{
  "num_hidden_layers": 16,
  "hidden_size": 160,
  "num_attention_heads": 2,
  "num_key_value_heads": 2,
  "head_dim": 64,
  "intermediate_size": 960,
  "vocab_size": 512,
  "hidden_act": "gelu",
  "norm": "layernorm",
  "norm_place": "pre",
  "norm_eps": 1e-06,
  "positions": "alibi",
  "qk_norm": false,
  "attn_scale": 0.125,
  "bias": "all",
  "tie_word_embeddings": true,
  "parallel_block": false,
  "init": "normal",
  "init_std_qkv": 0.0494,
  "init_std_o": 0.0613,
  "init_std_up": 0.0706,
  "init_std_down": 0.0706,
  "optimizer": "muon_variant",
  "learning_rate": 0.00392,
  "beta1": 0.95,
  "weight_decay": 0.0,
  "lr_head": 0.00309,
  "max_grad_norm": 0.5,
  "warmup_steps": 200,
  "schedule": "wsd",
  "decay_fraction": 1.0,
  "decay_shape": "linear",
  "final_lr_fraction": 0.0,
  "batch_tokens": [8192, 16384, 24576],
  "max_seq_len": 1024,
  "doc_mask": true,
  "train_tokens": 101800000,
  "max_steps": 6452,
  "dataset": "wikipedia_en"
}
MLP neurons of a small language model. Each row is named by its layer, matrix (up: input weights) and neuron, and shows model dimensions 0-127. Each number is 500 + 25 x the weight over its row's rms, rounded and kept within 0 to 999. Numbers have three digits each.
After each neuron's rows, "fires on" lists the tokens most often at its 100 highest values on Wikipedia text that the model never trained on.

L9.up477:466494492563463508543458460506482488533512482486538506506556499470492464497513473457480477514545478492516489490533475509498506510492487489465495522540441501531510513484497557488523503471463499520498511457505534484502541484477516482501462513460512520513520515513529494472447538477490474527541480499498492509488500507494515530479492495469497502527511579543544461480526481472487469508478
fires on: "\"", "s", "'", "er", "i"

L3.up472:514490523547544545523469506490495456517482474449462510521464444511525498517493549483475501523485505485530447529554484472535487502517487474570488492528492512471453487494517514483504516525515511495461482521532538517502516481482510503520541474485522480481488474473465531495541459506532489541536533468506501499476455493484523480519438502504478524497482487514500480516529480486525531478498
fires on: "in ", "al", "pl", "il", "ir ", "ted "

L10.up299:532516488456514497523527500491492498467508463513500505511482494508527520486528532492509542509481486523516548461486502521524512501548483514507459491489488499512488508520507510501447477516479464518470533520486520495475508480526468488489507464537482466546448474480526488486470467510533514470518521448504497519561464515536489452496534510452520541498542531491490498499525511482491516514523
fires on: "I", "an", "on", "i", ". ", "U"

L7.up352:543520474514495504483476478485500499538490499516491510500507516520505513517501473488538478505515510517471538488545517440482519510509485532522487517502502470516504511475497497477461483449515478526494508485499509501493488496523485471458481516464519532429475474485552464469544548513524577485512524481517485542471526472521519519507486504481537530519507465503487443480530548477502463503503
fires on: "'", "it", "ent"

L11.up676:488470486486502528505476477509532510481477530538486505476496518516512515507477509473438498520494469431529456513491516496448517511531525498480494538506481517477524500460498511501485509507514504477493488533517485522512538466462539533559495470508495470497455505519467510489531478523449482491475477506480490548510512482513495527504510477499500486528475518537553452478493470494550482531534
fires on: "en", "ig", "ch", "og", "our", "it"

L7.up601:514458418525539522479468519523519458519489543525482516456460479487487461533509476530476494511535515483481470522412491468532490502508541494481496498523468535510503493534495533506494477507488489522544519495489482524530519524496485534504512481527526508479538478466498525488495530515509528534520510486523508478457493507510482537464509467479498505521487508542465495515522472486501500531475
fires on: "n", "or", "ec", "b", "f", "ir"

L12.up175:539483443476511515520510489512512459502502498451498534520525574489482493485492549460459455471497505510486514502508507504508480518492475475493470479496489538476474529469528490523480472515538498488512484502504480531491526500522499551501511483499490540522522491483494494509493488484472466481514500479522455518465481519470532528461541493493485492534459531533517515487480512453470488505528
fires on: "w", "s ", "ev", "er", "uc", "v"

L7.up743:520480464528488467530515511482516479482481525526503493484484485514501450473512512526513527509498474491507560535520480490532500505478497467447550487543517533522538473500500483481497497507495505493435524500469494459511477505488459523529480452508519506474473512536490524522473542514474512524462497527539488539503509522472530473469504522474500482513506467488552488471524480476457476538498
fires on: "ed ", "a ", "ted ", "ation ", "ing "

L11.up225:523486521501514533510484483487492497523523547512491531499470466490470521519541476498526486526517491487526503498519506495447494517499465531492472506528477511528481520505472490492532496508479479470494491460509460525512488527523519521444487439468446465499499488514471530525507509563485523478509541494514534533521495502524504517519483486463511531519501446483492449478519483489490476539458
fires on: " ", "al ", "e ", "on ", "er "

L3.up301:505483534488500495507461459464499514538496483464485498529537465512473523523458564486525538506536496489511472491521520490544459497514531516501481492509497514502489510468520555495491516509467510495470515537502533517460506494466484488508529497457522513458506471529516490498508469542501486498531558485496487515505488481474453517467462497513451490518535533481461451502510517509525500484535
fires on: "at", "at "

L8.up566:479487486494463499485470521486511467482506471482526494525477510435477478501510497497493498536525505496534501480502513489525542572495488514513523475513497508528514540551503463509517483520504461490530522506466447529514471513485510488501505484520508486535491507531511491513484477475523518467455517543503491489544524515523465434480458528489499469510511524483495517473506496470445499534538
fires on: "t", "c", "s", "ec", "r"

L5.up620:511507484469487521535461470478488424502468511525550474488482480490496484460512519480512531529457502486528497507486518480503482533466457520510511477473518500463528470481491488523495537492470505526545532486513499525504527486562511490552481483541500476485492454500498451497512475491532527501466516485511486499495554538457472485510474503492522513510543533486502495508477492488520520539483
fires on: ": ", "- ", ". ", "\n", ", ", "ar"

L8.up737:482521501497535541503479520493493511478485482540520493494519536543597533545529517471446504480509476496501508544511484524462485482521520521509441482528506524510525493489467500481496534510499463485492458512506502521520491537515510476532456488535487501505477481516526523452478505488503510447501481456501503530520526481474492518475496479489524468587503530464484520543476490485503535498503
fires on: "w", "m", "am", "ri", "v"

L11.up40:474515453445499458480545501505513517564523483505535569525487539513493518479514509552497518486484509529518495475482507502495523465572518463506506524510478494449485493511548504500493461485478499507509462465479472496478504536495517493504488492457527498513484541485505499481503480501496525520511509494512479493507522474549517503511501435462483511508521504526488470513521539486511460517464
fires on: "2", "3", "4", "1", "an", "k"

L11.up544:469500514474497455541470491496449521484533505494502494499531491501504494458497500470523486532477507510520495462542468545476519520497517479539486475497491532499452510510506543526494501524467453509485538492490517480485463521534513469500520477468500504478477496463462512498524478470493473477535509532538494522491489512491535507500486496488567515505503494467496516487439476463557509507555
fires on: "t", "er", "s", "ot", "ent", "4"

L9.up254:523485478498441511548494503507506507474515491511508493470473522505466491481521490500461528519492486490513486489479476505498490547488533502543527448520483565505509481441510540486504498502502486483448509545493530495459469484514493521555495489472503534505513484515497499531453492475501474512523481509527487546516483512504485550501474523519466536493515482491490488516486532551447494516515
fires on: "an", "ul", "ar", "al "

L7.up286:539495485507513501535501522461515458543490510474510481496479480471493551472444471464524477552484521484537472484482533460484465531504490536534493489535476486550512483526546515509470468483454474501514536479478474513548498468500491502474493503501471475483521531490526464516495486516535509510526523501476523515512497487488522515506484504483514537511514475494481456506517489505466500501484
fires on: " ", ": ", "e ", "ar", "-", "a "

L10.up886:489474500500494503528545504443450474513477505466504528502498480521498483497457479509501509477467515487488490496524491543480520478495472483526504533505494440483487534509538487482461467519523460491519510527469501501512466548517507505524513469468561480492525508544483509449526503495550464533511505512547487566518507514476470484468509523459485531468499516501506503478551536487502456481480
fires on: "C", "in", "e", "i"

L9.up131:515495522491497503512511477508497533497530474490461510467500546503481522493453506459518477533471502489492478448499545475500527506537472521478523491501487485530491487450475485493486531509524474486519472482519526512543447463503465489479496498531498482521471527492511520489505448485463495522554523530517497465504513532518461497453527480507507444449509509485507492539495545542538510480509
fires on: "l", "h", "k ", "am", "ar ", "ap"

L10.up578:483532484453480462477489437485541494527506506519529490505472519490514539492493521533488466517502481489487508474502438518489521538499488502522520484485488490501472512453509516529516436464516523534518474463474498508471529480454473481487509485450532479511517503503538536507493498504495545472512487481518494502477487539524546513528502482521512516527518518512536507472513528512471466521448
fires on: "k", "z", "id", "res", "it"

L3.up926:517521517497514512540462488485487477485521486518465499512518507513474502536493545481511483496514451539481497539515513474501556463471491512548507497544517509491537470500528459505496470522501496521528475509518556511494477480498477500527508512480520463472489491441505502493523500543484451498515491554509471486509488550480511538501487501473517509490449481451537552514487507473481513480458
fires on: "gr", "ti", "g", "i", "ip"

L9.up108:528503521516517496511528534482485471491514526486513477511494489445526494497532491547481495473458434484534512490513471521488481491533496489507513468500519511464528518499508507519509476463528514514498545539494518522462523499498481511509482439510546504476524500505528481520521506494490471505498524511507497509501518498507498484482445555461510525515461545450435483485520532563470464512489
fires on: "D", "ad", "ed"

L10.up132:476463523513485499531513445478505520522514483480479583505523491463490497469546470510483449522510506520472490485489536518485533480509519466495473518492503465465532550490496502542518478485499464534541493484529530479534494522465541477507507493429529510493536484488505522480508509472482532488502482477484529520528497494502497469481502554476488486479503531554532527494498502496501491485476
fires on: "2", "i", "er", "1", "in", "y"

L7.up469:489485487447535540470481498499486506523507488493527513510504568545481474510478529474524461478526507501497469500512489513478477528511481515495474482580484497483518506494467510499502523523496480467505466530536519525489491517514442479475507565516517533530493462523518547523497496491495451472500483518536492529472482506493484511445511532467473474535501516517536493518475518506489503490469
fires on: "202", "ich ", "an ", "w", "m"

L11.up917:489491492511532503519488505481466494502463473497544502514515469544489508577488504474538538500504489519549489510516477499506505459545502508483494498525492528527539536498482467467538468530550472490501525497479501519502499492426493555487495484484550518483486512537493529527535513484514507515517492509539520500476558497497489494496520493520447521477476485508523483523545527490472473462504
fires on: "u", "at ", "w", "ed ", "c"

L8.up270:477485512518489528542500499504487479513554516490503550489525519498492548510439478492500469494507504483556486480529512487438444504490537526527464452506500517470475507510474489457459479529508472480503485470532526480519532529489503506514537481516499507488485487492472493496458549510494534500490510525500432474537476500483467483460520541479526509499511494533453534523472525470525511552510
fires on: "u", "ti", "ur", "ul", "q", "fr"

L8.up944:489512458501519509479460481509485497466477520484485479503479500502537511491530487470493490437501521518510548503489482471496512483554520484501516524494501542516498515495522477489480483498475457516506534456464506533495526535507461523522491462477515501499503498505505538510517479550494518495498507528564574531447530476518492482516496522472510521480527499516486449557518459517496524494471
fires on: "ic", "u", "k", "ic ", "al", "ac"

L8.up272:475430481500535488514518511558478491518534527489482492506501500509484538530492491500490497482490509485505483471508497506449503515501522482475474508516521514462522474551505477506484488511571465475510473495516477492475477440537528447493474530449516512506486489482527539510482498517531474537513494513506530498494426487534481487478466507460486503494484522532490533512525469495492499460506
fires on: "ec", "r", "our", "ri", "ing ", "ac"

L7.up264:473473523503483479514451506501524498493490532500463492479505488539446512491467507506519514507443495464469491459515511497483547461568478512492514456555526474547511515483511503487509475534458482517517524511491481484514518492492470516491515497499527505499500486485543494478531493528447515500504504481498481503511489481522486462490546481478518496449503507532496547483504538497500513487539
fires on: "ou", "en", "0"

L3.up266:466532513508541486520483523511517504488494479489485500481509459497500508512499515541504512496470505502498489442514504423523475540484455510490520512491510488491531528531506504510505510476495490489477494505502485582541509494525494493554461517478460516511495479489459466504536474493513493433476545534495487487453489504538448501540514540437471489502502497509517511508530481494548513520469
fires on: "ing ", "f", "g", "c", "er", "y "

L12.up257:522479475534496511530507512540493495472477496483546512532502458492464500509489484544485475525502436484498519499509578516515498534497463496485530482492466469491501481485495486588527482512481507517513494502495482530506467482487547507511451540491505521506498466489515517493499528497512483551486537486475491519507492473471510524467486455518444449527500527483513526487494541475492502494493
fires on: "ar", "o", "et", "y", "ub", "b"

L12.up816:482511505480496499501509511538504488466507522502509509485499524537498517470492518502530473513482475440499505473475534501516457507524471512486471504496515472468531437512523507452508514528507494523503492506526549481521481477506548500510463484462471543499467518503520490474414498489551482511504488517483514529500414487530490501489464490515531498495527523478482524525506457522550481474471
fires on: "le", "ri", "our", "ad", "en"

L8.up854:492507487530509473464514509470532507493520436513481544549569484497473526454438525519534499514509482510470475503502504512505526503520472482511509468488486485525438558468464519472536528483515504520477531527488517501461515490494504500483505463483560491513521508540495522514506508526505464484492467545442504483487447478457475500502513442485487516534523518490523494478538495484517510498484
fires on: "on", "e", "n", "an", "\""

L10.up441:516496500522458491593462455508494469487521542497519485505515485482519510490489521537504481514560492504495481526461459496506522463484488487546484512520501498503483492484515534513522460491492514509474469515506517495547523462522506485477516460518490477527493529489492503472492530519481492467552518492489519512487470450454482490510514511493439509512494515525522486475520508506473509509514
fires on: "in ", "s ", ", ", "of ", " "

L7.up714:491518513511520504507490482437481474498537520495478482534496505470471493496444518458509500510535534511483498474505459565519494529527482473520468478482519522539519513514485507499527488538475470519557515531449508530493484496565486456515490480490480503501528487517489521464480484496540521452508475552499467477523482528478516461497492543497492486527488501469511467492483488479505510510484
fires on: "s", "d", "S", "r", "-", "t"

L7.up427:534533501483500514496513499452479460471480506512492481503469492482499444524481502525522519539510499479510513456548505495488486509517511500480502458475512524507493492457537549498538455524503476473501477540494495493472502557539468457484500565499469528490496500513513509505508509538570534516496528525513493457492496473509479502493473497461515457522531490457424457499479500485502490523498
fires on: "or", "d", "c", "e", "re", "d "

L10.up707:494516505506468515504454546499476490477520468524455510496476486532464508497446462481521469550515477467528526492470497532471534484502498486475462491497500519499470442475485491513498516526490520537505491512486459528544491505496488509523464522503520471493506548483541511545501513463469482495532519513545525502466473516528513490502524471497502479510513492474530494523537550555479514470512
fires on: "op", "um", "am", "ap", "ep", "im"

L3.up792:539562491511545483491508494479496484500511503508564485488528519512508487527474504516521512480474478515480506494493488445536480493523522493454556509548434506500480483534487506506518485519439488516480508513472468479534533557472511501527508488529495487521506481519506489538429503514495491529486513510522499535519512520505494540506527482455507499496474479508495493487533485493495528505563
fires on: "ing ", "the ", "it", "s ", "es ", "ed "

L5.up534:534518492524488450541519499480493487503511488469526570475461529529483466507480548489497530507488463509531475474484525486521554519519498486528496503465516481493473512510492501438507492526454497491530526494518522455502516534481491478509474469477501546470477524465506479534514457507526508490492474454481472491514465474500513518462509487476464500516498526486506557545483513491527462524465
fires on: "2", "his ", "1", "3", "st ", "and "

L10.up290:521516509533498481474478542530507474539503451477519512504532502515494506480456535491504465492507523509530482522490506539535496464575462488469492502494485512500526508492490506479484485510463491517487503533438497509528516485486516514484499485489553533530451543468512495540467476492464461481518500509470521507492497542498513538513499493500498473523494507457474503469489534471536520519441
fires on: "\"", "w", "on", "y", "m", "A"

L3.up656:505449512469466524530503486519468497486521526488487528451513526506499501489461509561443539521476516507516491504490453542500502531494482513481458544478488502521500497473472502547466487494510480480458517512503521499534517502515486497507519495523550498468510500543492491522498488525466515542500453523527504503485474466521459520517495518461533532478500501528502519481489501485512510494544
fires on: "ul", "im", "In ", "u", "bu", "l "

L8.up849:509476479518520527483457504500508477542474502510520487483481477496520508501535446540507471517520489469534514495492485491449503498500520533488490472497492494497485492488481485523510500521529509537489492484523526527551520508476541518475544524507517469439509517469541509527534531513507500493494499472514513511512521515498490486499505546455518478519433520492492506508524515465496473531482
fires on: "ir", "ec", "u", "um", "fr", "1"

L5.up381:470512502488491469472492523478489463462507496497483512496495481462495448481502547526470518511490510466509526526527516480490505530490507527531504530486506485525476469488542495530457459490497516493484490497486508458487491545550498500504527523500429464496504507522518544465549489553488523488530506480472531477503491530508427551509482529443542474496533458523448487501517542511483485494513
fires on: "av", "or", "or ", "\n", "d "

L5.up44:539461476481483456493524531510452512515486574472515479464537498499529537467509510514504543509464526540539487494519518469537520528485486486460486501458489534495493517428450484540464482466478503514497536513522534514538518512458487496493510527471491486490508433483492490552497537496511513508486534521501498466507484489470513479498518493510523479558504498539514508508489472524504513528507
fires on: "c", "m", " ", "g", "i", "1 "

L12.up248:505562529488486464477517512517493451498459510509462464501481470485484466545534537510497509510474481507540509484553482513485476505507463466563531529519473512492512471479496475483451490540497504466503500501512529501513563520548506491502523516528504445513508519481519524513477512484518477533532532522459499481498451506459487487520493503464477526477530503509528524522505475493503495486483
fires on: "ur", "ag", "pl", "com", "al"

L10.up131:516510490465503480524477504553507501506487522480492481446512495501483488508515510506514506475526486510535530493563496483516482498515505477529510500524498547533481472486512487521480549532524512470524488505477526479479487546460494460478517529471535510442525517450514525522468495492514491532477489509491461511476529481506520504465536480549531511452470498440537494502524462513525488535488
fires on: "G", "| ", "R", "J", "ag", "C"

L10.up640:515486471523505476547476508557493479488461536543534534502510492496511483473467488491493488466540485483503553498530462497493489515493497527509533529510495490458457526494489508538526505512483510521511470523516532506570523531485478465510506520453487487526461484491507548481482548468539460526452510494514524537511529470440489523486498482521500492507458528491508523501520531501467477507483
fires on: "m", "y", "l", "n", "op", "b"

L7.up115:471502481530555579488491474479530468488489509508469512480538486544495519501499500526502511479543471501488519519513475505465484474537468498493504451528539480503518509529452497534482494469465476474542483494535527496539493505544467471453533485451507504512449437479482510518453506486493505469523507546495514511520478477542511484465480494481486486480507485501509534539467449528505493524474
fires on: "y", "j", "w", "an ", "y ", "sp"

L8.up898:538508492513502522497494509488497475502503499483485467476508472495481466480510496517516509506479535469524503475493488485492535502528533489465511530465510519459562543560550493499507499494499462497498495514475547463499498495516491528518501461540496511502549470530483496544485518487533483515481509479535472475537485490451481517494451523494583521483476539468473507515555488535502504510479
fires on: "D", "d"

L5.up303:480513463471487466497509516536529479501547500494497496511492505490471482495458505525555532491503464515509475440509478547525518509490491514461530520518516482503529500474495511465479526475504473499527504508525500503521509525488489466515516522503457488469510501480460434501489524472466502474506551524484530452485496511494570516538513474499499499510479474459512544503445519486520487501507
fires on: "en", "e ", "ent", "ity ", "ip", "ent "

L8.up594:528504502515496474502539544476476493478480509486543514488472532526557477503492506558529514514507488482528506470501467501465442503522491479505510500490521496446492491514494496497507480518487504491529504523468496531497512451528460476540560516541517498517463525483529457526458492532529486508482499484569496472480478460493466515501515505498456505527512480502487458532478492530461528493489
fires on: "p", "m", "st", "t", "ap", "c"

L8.up561:499488532494491473529497511524477490500521540492476487562522486498533485525513509494498491476502510509512516482532535507521512482496488518508498511526511463538467480452485565481479484495450503505447489487530532516524509511520497494545542495462512560511469448557498472473517507469517519490510517452477492499513533479510483530475460503495529523516508531495491505475450508494501486471511
fires on: "e", "at", "o", "ad", "'"

L12.up783:518475494503527537509459488477453478513508543436503518536486472522479486510484524507472456456471500537536491498523493530548480549511507517522495500471532463472525511531486526453459509476484509494523509502471519472550526501509507477501531488491530523484490514511456533533503497472532531542513501521460527522495478478475535510519502525509504493511477518457521497514489497544514519466521
fires on: "al", "C", "es", "c", "st", "il"

L8.up508:478477515487522510528515511479526512479500502494488504462500489513494514472511534474506504468487523513468524499494465471472480523517508506532489536502467467520514533495483490466530527500523499537503477482513502509518522508504485495544421499479487521496506484469519480501477463560486542469467539520484472490480532456529459499557523494512484494510513493521525491530467544494535525507511
fires on: "ow", "m", "c", "g", "ed ", "it"

L10.up68:463455450483532442477477498457498495484511514484497462511520473503455448502472529492522481550472527487469487510465492516484553451500496506502512482506508467536507505534512519500551541517496483517525523498530478502552547527488470533510450504508527482460509472510519510478540488511502461533488479506486461521497492476516506514526457486456543508518500509484502499516510515519528494475536
fires on: "R", "en", "g", "r", "ro"

L5.up865:553522500485519501476480508491478511500465556458447473474516507509535524516525532519490481524507509515475447505531532497492515491462453518462514507474514494528511516450481514545493535538489500542482444489480534489538501483500506547521462476435479515478505489473539505505535503541467480500479517555505498457488486464475500507526496534503488489502492537490499499511481515516500468518462
fires on: " ", "s", "e ", "m", "\n\n", "ic"

L11.up392:502476504518462508502529480515483431504482488497508511511517481532503492493467522524513451457534458480474494485524467501492541437514492457516500465519505483493473473426478491463520521531516466503508506545515505503509495477521521530488507513498466510496473526464497518529516545494499529531463523556488514507498489476462464486530535494449495498484469500550486512512522502493499474510482
fires on: "of ", ", ", "ti", "m", "-", "s "

L5.up280:521499558521503494547494513456474473541491520505496487470500524447465513510484480532499530502492496520518505541488460505555460519518448472521524474488511519544470516557479480487516522499513480521468551489507530533500497520509476474479452569470473491479457474495515508504523510470529521515517504483504512485506520510521503477473496500482510487509500502496505470480494441473524477510478
fires on: "er", "ur", "id", "igh", "ar"

L7.up265:506538467496453526496492507493477464513509501507477499442539477509510414443529490503556545482491518507519488491505522500538533565451480500483518508528499498476488515478507499479491508463488495475510510476441454498503534520517501473512519493497532501504478492563514484509518491521526505489550508504473497480507527501492486494511504496514478513537515499553491451488505514490526483528445
fires on: "\n", "'", "or", ": ", "est"

L8.up316:504473535508497517513453505552449535518532482509495518469532533499482536506504502502484490487458489519491462482502520523457479524509482503464483505505543496468497510504540518486515494514499500542479537499494500528519507484462470463485515495541469494469514493516484489475451512539513516512466537521478406533520491494533495501478509502520513520519476494526475464498504465512503539486496
fires on: "z", "es", "th", "ur", "y", "ti"

L7.up399:444465522549509484491475499509507493508534519471487569431510527490483470520526478529513517503496528508482544507526479463516532480492475544492494476502527489462516499505506448488494478544428485496493482485472516505513536493515522464487534509498453531523479469464478546499507506477482489476513481506515499495514533500509478460470511494507519500474504532491498519511500456503494494513512
fires on: "k", "t", "and ", "el", " ", "t "

L7.up180:503478534512525488493499497520509502534494508502545562490508529471525449491524522508490516525466483545497457495492483504523500475518479489467541493543489512480518486482487508449517489467499491497472450495480508493497496528489516542462473558500504511488480528501537547444519439493480514472510519473459496516512519524528487482494505484519499463502451483522494428478506471493477476509486
fires on: "uc", "k", "an", "ing ", "ow"

L2.up338:491518479469485475481485557516468525466482490507508525476497496514491463514485491507505492502456497524451421470525486528507537516472531484469528459478495494512504557507500516477496464503520509504503502466494527471542513507515495500445529473497537495519501498485473518492496508495496505472509489504489533473522540516437505523479566522477518505518501496492495491499482551462469539497457
fires on: "a", "e", "y ", "es", "ation", "er"

L11.up535:488477547481483497538501518488514500474580490511528512534484492496552528534503452517496478477538487436507531507490499471450543483494486484530515484533508460471512528486535511530513508475508534514521531511506500535440495497515492473545521471507511469496492506480471512482457536493530492450507500502505527521509491487526481515480463476511462559523493535463470520509507514506503478542517
fires on: "on", "n", "D", "re", "a"

L12.up779:486504499535509517496497573468502493527505528532509485507530465442514521489495470502508484521510497511525486492532514496473511505500468488508508495488539515494456482551477462483493495482485462471505530490469510498513464482556481513480493496519467447523471570489536540479465520464554496476553501503520490516516489525505497507448450520510492525526502463489496481500516491510463502535487
fires on: "ear", "Ar", "e ", "c", "ar"

L7.up23:510502448540498461454515467468479502490525540558501479533520464502475448461490517495462503545500519498502527444511519492483475516489521461561494510521521522490493518495491516521535486455495466489495467499466504502499484444509470515541516517491501507536508497491460507498491497485537468507518505505511489526523479561485442467498479501502504501509495511500463487531477534478490529483503
fires on: "s", "i", "e", "I", "el", "s "

L8.up77:476518481516489526510460537473499494466555517527462522458506480505530478495523496489539521499476489503445441490486500538498544468495531491439524514503457484495477499472533514493518510483508527476509476504473530527534551489508519475510471485452570475465499460527464494524533525492500486508479509515512499502494508506480488523501551478545489501456495514480509539462498510508495513498505
fires on: "e", "er", "ain", "ent", "man"

L10.up567:510522458534452483526503477451496530482463502499497483524506499533498482516512499534525530555503492476514505496503522498512503494527516506506518469470457489460505481496498497515512492536481463498469561522506512549475529506480514485517522478509505467457495463499536500495479488494541473508498500471521532471532500497503513449486536545472526473520482589521474499519459492503486512472476
fires on: "or", "19", "ot", "on", "i", "R"

L3.up908:472522500491470481496485512531494488509498519525508502512517474492503489528504485494546517532460506548537528504449528519480486467480510491476533481483535489501519513467488505486482511532522505514530432488498511539503500480530477466521484499468515517483505458489449486533513546464516485517568552514506507453503510513526516503456426525487527527473485482457504501483474532482482525490462
fires on: "e", "end", "ent ", "en"

L7.up560:474490481494496528501467447480454497503443496513504547492515512536492501542516486494512465465544500492526494484513476491549492458505516507497507512507475518514509523474472519457496502517502454528507556511510493477547507484473503511526497480491492521518495510540532515507514477491486474456496458506530477507471541487529515451488534469512497512487546463516517549552540516498488548520515
fires on: " ", "u", "ac", "d", "as", "w"

L5.up704:525485544487464518548488473515472512541483483508453454517498503511494495498531436508471485511488518509514498540498514490521522475537489536516490518544493506529475518462525518474541480506485485525499482467508559523463493523493556493520483498511514514531485498484477511449497537449491465517455477516500526470434508537486531490430482484490506493488508505454503504462484456508527469503536
fires on: "\n", "er", "e ", "t ", "ed ", "ed"

L12.up719:501463473516455450500506514463497517436476497474507515481523476516499516510497509480519463477520494482476523497547512530515531497545468478553506516544475484526471500488485531516542513437468496497507536487491518501539501465465561525501526513477524543541528466497503489520516485478515517452469489530494500485470498493486501519469489497490501529510521479497505534472537487485472465504498
fires on: "on", "e", "o", "m", "b", "t"

L11.up586:493500504500496498506496478484495452494484540501498471536483539460521494520554517519509479503509488496520569503501489499520513485496535553503510522474478512492493509509504523472497459513467502526471497485436506523477486477446493492521487512492474480481468496437451509512511535504502522511460497502484488499501457511541508515500466510495518508511513475552513473489510523478479503479543
fires on: "'", "th", "p", "ed", "19", "that "

L8.up867:490506513481478522517472473487528511489507497484505527503515490464497523503500517528491515496516493470532472511461488512486464535469514545478495514535487557491503510465500528514491528507464486461477505496516495510470523496513526442524497472504490475480502474532531500546497510462480511528495443513530488507483517459544472557509579545490524492486507487517496459518488472499480461561488
fires on: "u", "at", "ol", "h", "ar", "ul"

L5.up584:517492503494451522541453455488496462469474454519493483525534456507516463537527488489542497512541462510504492463514477468462514489512472512492502517526502483536489518509539450508512539479532513493496500466507514513457531494535513508516477520490555516535466534506528484466496528506455512511501545510526519467470527507503505466464469489493496505534514514502501541475486537485520518489486
fires on: "e", "ly ", "um", "li", "er", "e "

L7.up884:510487491526499499502512517481524507471460523464489488470471472526469522517537506514494487535527506503536486464508478466494442483492518537520449470493484495472480522539521509532475479499469453519511513507497542519517558514516483452500560545572532490502480496504488482528491476535459508475468516452509472506526507465498503517493510500502498504524481495511502490495529492507526510496484
fires on: "to ", "p", "m", "b", "d", "i"

L5.up479:505485462491466490452524481498503485536543525513521512518545461514503471483522507490426491477521488485478489509536464510495465483515500520521520502550525500491468520517495502496508518493517526457477467494522513466550499487509484515529520497480447463540495451515514485455520538487486498487498480505512519527562478507512461506485492497501505529474528525484466495442523518551546488485509
fires on: "el", "L", "an ", "es ", "ly ", "e"

L5.up605:525522467526531508483453526468536501487496535509547506510506515485490485505470430523502498499505478527488558466518460495485513497530502504518564502490480521471457491515480482513487493463489521479472453456519541521545544481476489523493519502459496542488479501469551532507489472495531552470514546491530500511526480499513521464508481478493490535495462467500528516487516515517514463514453
fires on: "le", "si", "in", "it", "ti", "l"

L8.up459:492484435451521469518482449464535478468514519524537496528521472484501540514489477498438532515513468502465505504535507518474481493512524493496511513508508531480506527520500475531486514514517476511518520518481506513561504491521522559478457498479496514513496488524524508492537525518441475487476446471510491478509507462488493501513445536473488550518485510492494508492546514489500511493474
fires on: "pro", "r", "e", "l", "an ", "pr"

L7.up586:554493515529522504540543475454505473530490491480560480480473473456476514516462524495500449529507472513517517486475519485488479490461501456447494526505481502520511483542506493514520483482497488498450540487500521497521524563479519495495471496498525502525447501462549476472505521508547492534494490506516465523499499495528517491472502482492488529497496511545508508509492462493508528521523
fires on: "c", "ar", "ec", "er", "ur", "E"